From a checkpoint of a small transformer trained on Wikipedia: rotary positions.
MLP neurons of a small language model. Each row is named by its layer, matrix (up: input weights) and neuron, and shows model dimensions 0-127. Each number is 50 + 12 x the weight over its row's rms, rounded and kept within 0 to 99.
Before each neuron's rows, "fires after" lists the tokens most often just before its 100 highest values on Wikipedia text that the model never trained on. A number after a token or word is its count.

fires after: " m" 40, " M" 27, "m" 5, "pp" 5, "l" 4
L8.up367:67 49 56 56 57 59 46 34 37 26 64 51 73 54 69 86 32 57 72 59 57 65 62 64 53 49 61 41 61 35 50 47 57 60 70 53 54 56 57 67 61 55 41 44 49 37 38 35 63 40 56 41 73 39 61 71 39 63 50 33 47 46 26 53 32 44 66 46 39 45 51 50 26 50 85 62 50 39 59 41 52 53 49 57 48 58 38 24 67 44 53 42 35 62 30 35 43 39 56 38 43 63 62 51 47 31 49 72 36 71 50 53 65 54 44 31 56 43 72 54 50 41 49 38 68 49 34 51

fires after: "iv" 21, " M" 18, " D" 10, "am" 7, "in" 6
L8.up413:67 57 44 62 75 54 32 48 37 41 41 63 77 33 42 43 23 44 56 37 59 68 57 47 39 35 53 60 26 46 32 62 59 36 59 46 55 29 45 38 51 70 34 22 60 47 61 53 47 83 55 65 37 49 45 57 51 56 68 50 39 44 36 97 45 40 54 53 42 52 65 53 44 64 21 52 48 43 59 51 28 62 45 70 37 50 44 38 27 64 37 46 48 62 47 46 50 60 50 44 62 33 43 62 46 47 55 45 37 49 48 34 45 54 43 32 45 59 45 66 45 49 44 44 32 49 45 58

fires after: " k" 27, " M" 26, "am" 5
L6.up605:41 38 51 49 45 49 33 55 45 36 41 57 46 67 31 51 46 37 42 58 54 61 49 69 49 50 45 35 43 55 50 42 54 66 28 94 59 67 64 47 56 36 33 41 46 59 47 57 61 53 53 56 56 53 63 57 54 74 59 45 57 39 44 86 38 63 29 67 51 59 70 52 44 47 55 53 41 55 41 55 24 54 61 43 45 59 54 47 20 40 53 39 39 44 41 57 34 54 65 52 38 74 30 41 41 57 54 23 48 59 45 59 57 66 37 55 47 68 63 67 53 53 44 65 50 45 37 48

fires after: " " 19, "f" 11, " f" 10, "m" 8, "|" 5
L8.up635:68 35 56 50 53 57 51 51 43 19 66 36 54 49 40 60 49 67 67 39 33 57 73 47 51 46 44 64 56 41 46 13 55 71 62 43 58 82 60 45 72 55 45 51 62 59 44 63 56 44 62 55 29 56 39 47 60 34 36 42 50 49 34 58 33 38 75 44 40 50 54 35 30 32 37 52 59 76 47 35 47 41 52 78 38 33 25 46 49 72 46 60 46 46 53 37 45 67 39 44 54 52 49 56 42 46 70 52 40 58 40 32 70 58 68 51 48 58 48 36 59 59 55 66 58 50 33 51

fires after: "." 63, " with" 6, "us" 5, "as" 4
L6.up137:59 67 58 46 41 64 58 53 52 65 43 14 38 55 47 41 42 29 48 59 42 38 60 65 55 69 51 52 45 69 51 26 46 50 43 54 61 65 42 58 45 61 58 49 51 44 45 56 49 61 58 57 56 39 49 62 54 46 52 40 29 60 55 51 46 39 32 42 47 45 31 66 35 32 59 60 68 65 54 58 73 61 61 31 56 34 58 47 20 47 56 58 55 55 57 56 43 51 75 31 32 51 64 55 37 46 42 42 47 55 64 55 56 49 42 50 50 52 52 28 52 49 53 60 65 73 31 58

fires after: "v" 19, " v" 17, " V" 11, " d" 10, " P" 8, " p" 7
L7.up558:72 44 60 51 35 45 37 37 48 46 35 49 34 33 36 67 47 73 36 57 54 53 61 60 26 43 52 54 51 15 62 49 50 63 37 40 29 58 47 52 41 31 46 47 52 47 61 52 63 51 51 52 53 46 42 56 59 75 44 30 30 50 50 88 38 55 58 59 48 73 50 67 57 44 45 57 63 49 66 57 56 53 56 69 39 52 72 47 45 39 61 28 63 49 54 61 51 57 67 58 45 59 50 66 60 35 36 44 34 38 41 65 45 38 60 55 41 53 53 35 38 42 46 59 61 49 48 72

fires after: "i" 35, " A" 25, "A" 8, " K" 6, " Th" 5
L7.up460:40 53 55 36 34 82 45 41 47 35 64 53 57 47 42 36 39 63 44 62 71 57 57 53 33 43 30 52 46 43 36 33 74 28 38 48 30 53 53 42 54 33 51 42 35 42 55 45 44 62 46 44 36 41 61 48 64 46 44 49 34 52 56 47 33 68 21 47 43 46 38 56 38 38 61 59 61 61 49 45 46 65 28 44 43 65 42 55 48 43 58 51 53 52 56 50 43 64 49 47 52 63 43 63 51 52 37 25 40 43 62 48 33 55 57 82 62 30 21 71 34 65 55 48 59 72 52 56

fires after: "and" 19, "am" 11, "ar" 10, "er" 9, "ad" 9, "il" 5
L7.up238:44 32 41 64 60 48 52 50 21 37 51 57 47 62 71 42 44 50 56 73 56 53 37 65 48 39 57 38 47 67 24 52 74 43 42 58 44 43 64 30 58 48 75 41 51 41 49 52 49 52 55 37 35 50 63 49 48 61 44 36 51 50 52 66 49 44 50 60 49 49 58 54 64 27 26 65 32 54 58 58 35 29 38 69 54 56 75 47 43 62 78 63 46 57 80 54 41 50 38 32 65 50 37 50 47 61 53 54 52 56 68 41 52 76 44 49 40 67 31 60 63 59 54 65 65 42 39 41

fires after: "-" 22, "e" 17, " " 11, "om" 10, "us" 8, " with" 8
L6.up243:69 41 64 60 63 59 63 42 60 49 51 33 37 66 53 49 53 47 57 28 55 34 48 67 41 67 30 48 51 42 43 45 50 35 56 65 53 57 50 45 59 32 56 48 43 43 62 64 48 54 56 45 36 41 53 56 66 49 47 40 24 81 34 42 48 65 48 65 46 52 48 46 42 44 42 56 54 70 41 51 39 31 56 23 53 44 53 32 42 61 42 61 37 51 84 30 62 57 49 22 44 65 49 32 34 61 63 70 54 64 42 46 43 65 55 62 48 45 39 40 50 61 64 62 45 71 36 72

fires after: " m" 46, " or" 16, "m" 6, " n" 6, " f" 6, "at" 5
L7.up605:49 55 42 72 72 57 34 56 24 27 79 47 44 31 43 59 43 58 57 56 47 46 56 59 60 51 42 54 41 38 57 34 60 52 48 49 42 70 51 56 45 45 53 38 61 49 55 61 62 59 49 42 40 40 43 56 51 53 40 40 60 54 39 45 46 41 44 40 33 46 64 59 39 52 34 59 35 57 65 43 37 56 41 77 48 51 55 31 72 37 28 47 41 49 30 45 30 53 78 23 40 47 60 49 27 37 59 63 66 69 34 38 36 45 61 45 46 60 42 36 40 57 51 39 58 64 36 67

fires after: " T" 28, " P" 16, " t" 13, " p" 12, " c" 8, "C" 6
L6.up443:55 41 80 56 47 55 36 48 40 49 24 52 57 31 41 61 61 65 58 56 51 42 51 52 53 65 68 66 29 24 58 33 64 70 37 37 49 37 37 67 38 41 40 55 57 31 57 52 58 72 49 55 40 38 45 40 38 39 46 39 37 34 39 48 53 65 65 44 56 49 69 62 37 65 57 55 65 50 43 45 59 51 43 53 55 53 42 46 34 30 36 23 39 47 39 54 67 70 57 47 33 47 37 50 36 37 29 50 68 48 52 60 39 57 65 57 45 43 60 37 47 51 77 34 63 60 44 57

fires after: " h" 28, " H" 19, "y" 5, " b" 4, "H" 4, "ok" 4
L8.up10:31 65 37 54 72 67 49 51 40 56 43 48 55 59 47 65 61 45 44 65 36 67 60 56 49 59 38 35 56 54 58 48 59 44 30 80 45 55 64 40 37 45 59 42 52 73 60 61 24 49 70 54 59 43 46 39 42 55 39 72 42 40 51 42 59 63 44 35 39 44 66 77 51 82 56 61 54 32 53 70 49 74 42 71 54 57 56 54 38 61 47 63 41 63 43 55 37 53 54 54 82 48 46 56 49 52 50 38 46 35 65 51 42 47 70 41 55 40 40 53 38 44 64 45 49 47 64 65

fires after: " re" 87, " w" 4, " Re" 4
L6.up424:44 44 44 48 45 28 43 25 44 34 50 37 70 45 64 73 40 62 48 50 52 61 54 40 44 54 52 56 66 41 50 80 56 54 35 57 73 79 79 72 57 47 60 44 49 39 39 54 83 36 65 50 54 47 36 51 61 46 41 37 48 47 59 45 55 46 66 41 48 42 48 49 49 51 26 46 48 73 36 48 69 34 58 51 47 47 54 47 44 48 57 33 47 49 64 48 32 52 54 45 53 63 70 44 44 65 65 27 49 44 53 52 46 58 58 55 40 70 57 52 34 49 47 70 48 61 36 55

fires after: " h" 20, "i" 11, " H" 11, " K" 7, "ay" 7
L8.up127:52 36 42 59 34 62 38 35 45 58 52 63 59 74 40 48 43 50 50 57 65 51 49 89 47 46 39 44 53 58 54 61 84 48 50 52 48 58 53 53 51 49 42 30 28 61 55 66 39 50 54 60 61 45 38 57 45 56 74 53 45 23 56 70 55 44 33 42 45 24 57 56 46 57 52 80 30 63 39 55 63 67 38 46 42 61 42 33 35 39 32 39 45 77 56 44 48 67 48 56 63 43 48 66 57 40 47 36 49 54 75 37 35 56 53 38 60 35 49 60 38 39 68 29 55 59 43 59

fires after: " re" 38, " W" 11, " con" 7, " w" 6, " V" 5
L6.up382:62 62 56 40 52 41 41 34 62 26 56 60 53 44 48 33 53 62 31 60 32 59 53 52 59 58 39 52 41 37 38 35 48 68 53 44 69 60 68 75 52 59 59 48 44 29 50 54 61 63 59 44 72 63 43 46 57 33 35 40 45 61 46 38 50 55 71 40 53 51 62 39 36 39 54 49 42 47 58 55 56 53 44 58 50 36 60 53 23 71 74 31 40 50 34 38 34 45 48 52 26 68 76 27 34 66 51 52 40 50 55 40 38 62 50 53 54 51 47 43 58 31 51 54 37 61 38 86

fires after: "," 31, "6" 19, "8" 10, "7" 9, "4" 7
L9.up639:75 58 33 57 57 38 33 66 59 57 38 59 63 37 43 46 56 43 45 67 54 74 55 67 37 24 27 58 49 60 46 72 50 48 49 53 63 40 59 66 50 50 60 43 68 69 67 38 59 59 83 44 41 28 39 30 56 52 60 56 64 54 56 61 46 56 67 25 58 48 46 55 40 52 44 59 38 42 67 43 50 55 34 45 46 54 69 41 59 51 45 35 47 57 51 41 48 90 68 53 77 54 56 43 43 61 49 43 28 44 37 54 60 60 68 36 32 47 55 68 58 41 66 70 57 70 40 67

fires after: " s" 25, " S" 15, "a" 13, " A" 11, " a" 10, "s" 6
L7.up27:44 51 55 36 36 44 57 53 50 37 88 47 31 38 55 35 44 48 47 45 40 48 48 47 55 53 47 58 52 32 51 60 80 50 31 77 41 48 54 50 40 45 47 49 31 57 58 54 62 39 54 33 45 43 40 70 50 52 33 37 61 51 44 62 49 52 61 54 45 55 49 39 52 68 48 50 52 44 66 70 31 41 46 52 35 59 47 47 26 51 61 38 33 53 35 32 27 39 56 63 27 54 29 65 48 62 41 57 39 40 76 56 52 46 56 51 31 32 40 68 35 63 73 58 58 45 43 65

fires after: " h" 13, " c" 11, "y" 9, " H" 8, " st" 8, "os" 8
L7.up77:67 51 47 57 63 44 40 41 55 52 27 74 58 71 30 36 55 40 60 39 29 58 49 57 51 48 62 52 38 55 61 35 70 44 36 70 42 40 53 46 38 34 38 43 41 43 34 60 33 73 59 44 59 47 49 61 41 46 45 56 53 46 59 55 45 58 46 50 58 34 58 50 78 61 26 59 56 59 41 52 52 55 50 51 50 47 73 60 19 49 37 73 28 59 55 49 43 55 68 39 47 61 48 56 49 49 45 31 44 26 61 48 45 55 46 24 40 43 42 47 45 40 84 43 52 28 54 53

fires after: "5" 15, "." 14, "7" 12, "6" 11, "8" 8, "1" 8
L9.up334:74 46 42 42 40 64 30 64 54 63 54 62 58 46 68 41 43 35 43 52 57 60 58 59 47 46 51 46 32 54 28 54 63 31 55 47 54 41 60 74 44 47 65 50 66 54 66 63 68 45 87 66 54 20 42 15 46 60 67 63 65 48 43 52 47 57 56 55 66 47 40 40 43 36 47 52 60 56 81 50 60 53 56 46 52 65 56 55 61 46 67 29 40 50 50 49 43 74 57 52 61 52 67 60 48 70 40 56 47 49 30 63 43 56 52 63 54 53 52 67 44 40 70 61 57 73 42 54

fires after: " S" 31, " a" 23, "S" 10, " s" 10, " p" 5, "R" 5
L6.up552:58 42 48 38 47 50 56 44 56 43 67 61 53 49 43 44 60 53 42 43 26 39 40 62 66 40 40 84 41 54 34 52 64 26 35 78 32 39 54 46 27 58 53 33 51 50 51 43 58 35 46 63 50 27 49 56 41 37 36 41 49 57 48 42 51 53 65 47 62 59 53 57 42 49 32 51 63 40 56 34 43 54 52 60 47 38 31 42 41 36 47 46 39 44 46 56 21 57 64 52 38 29 28 42 46 57 47 50 67 44 56 52 22 54 51 47 56 29 57 48 35 54 52 41 37 50 38 80

fires after: "am" 17, "ed" 12, " M" 11, "ad" 8, "A" 8, "us" 7
L6.up152:51 47 38 48 64 62 66 36 33 53 37 47 53 47 51 53 27 42 44 57 69 65 47 55 41 43 27 43 41 67 50 58 62 38 15 60 56 49 44 42 50 56 35 41 55 40 53 50 48 71 63 42 67 31 74 55 42 45 57 31 49 40 64 64 44 53 46 63 47 27 63 65 58 63 26 59 37 75 61 44 40 53 41 47 44 50 53 56 46 58 25 33 46 50 72 55 36 51 65 37 54 48 50 58 36 69 54 35 49 63 66 42 52 55 55 49 48 79 63 46 60 53 27 77 53 54 33 64

fires after: " M" 29, "at" 10, " m" 7, "f" 5, " f" 4
L7.up490:73 52 56 49 62 39 63 47 52 31 41 35 55 38 32 67 20 63 62 28 61 58 53 68 33 65 45 46 56 53 65 34 49 46 65 54 65 59 50 66 49 55 50 48 61 34 40 64 54 44 39 51 76 54 41 54 51 56 52 36 44 57 57 47 69 45 56 52 27 58 73 50 46 61 56 54 61 46 41 32 42 43 52 49 40 58 61 22 61 26 48 25 61 37 41 35 30 37 68 35 43 60 57 54 34 25 47 37 63 43 46 44 48 60 40 58 45 41 60 25 45 27 61 42 59 49 26 45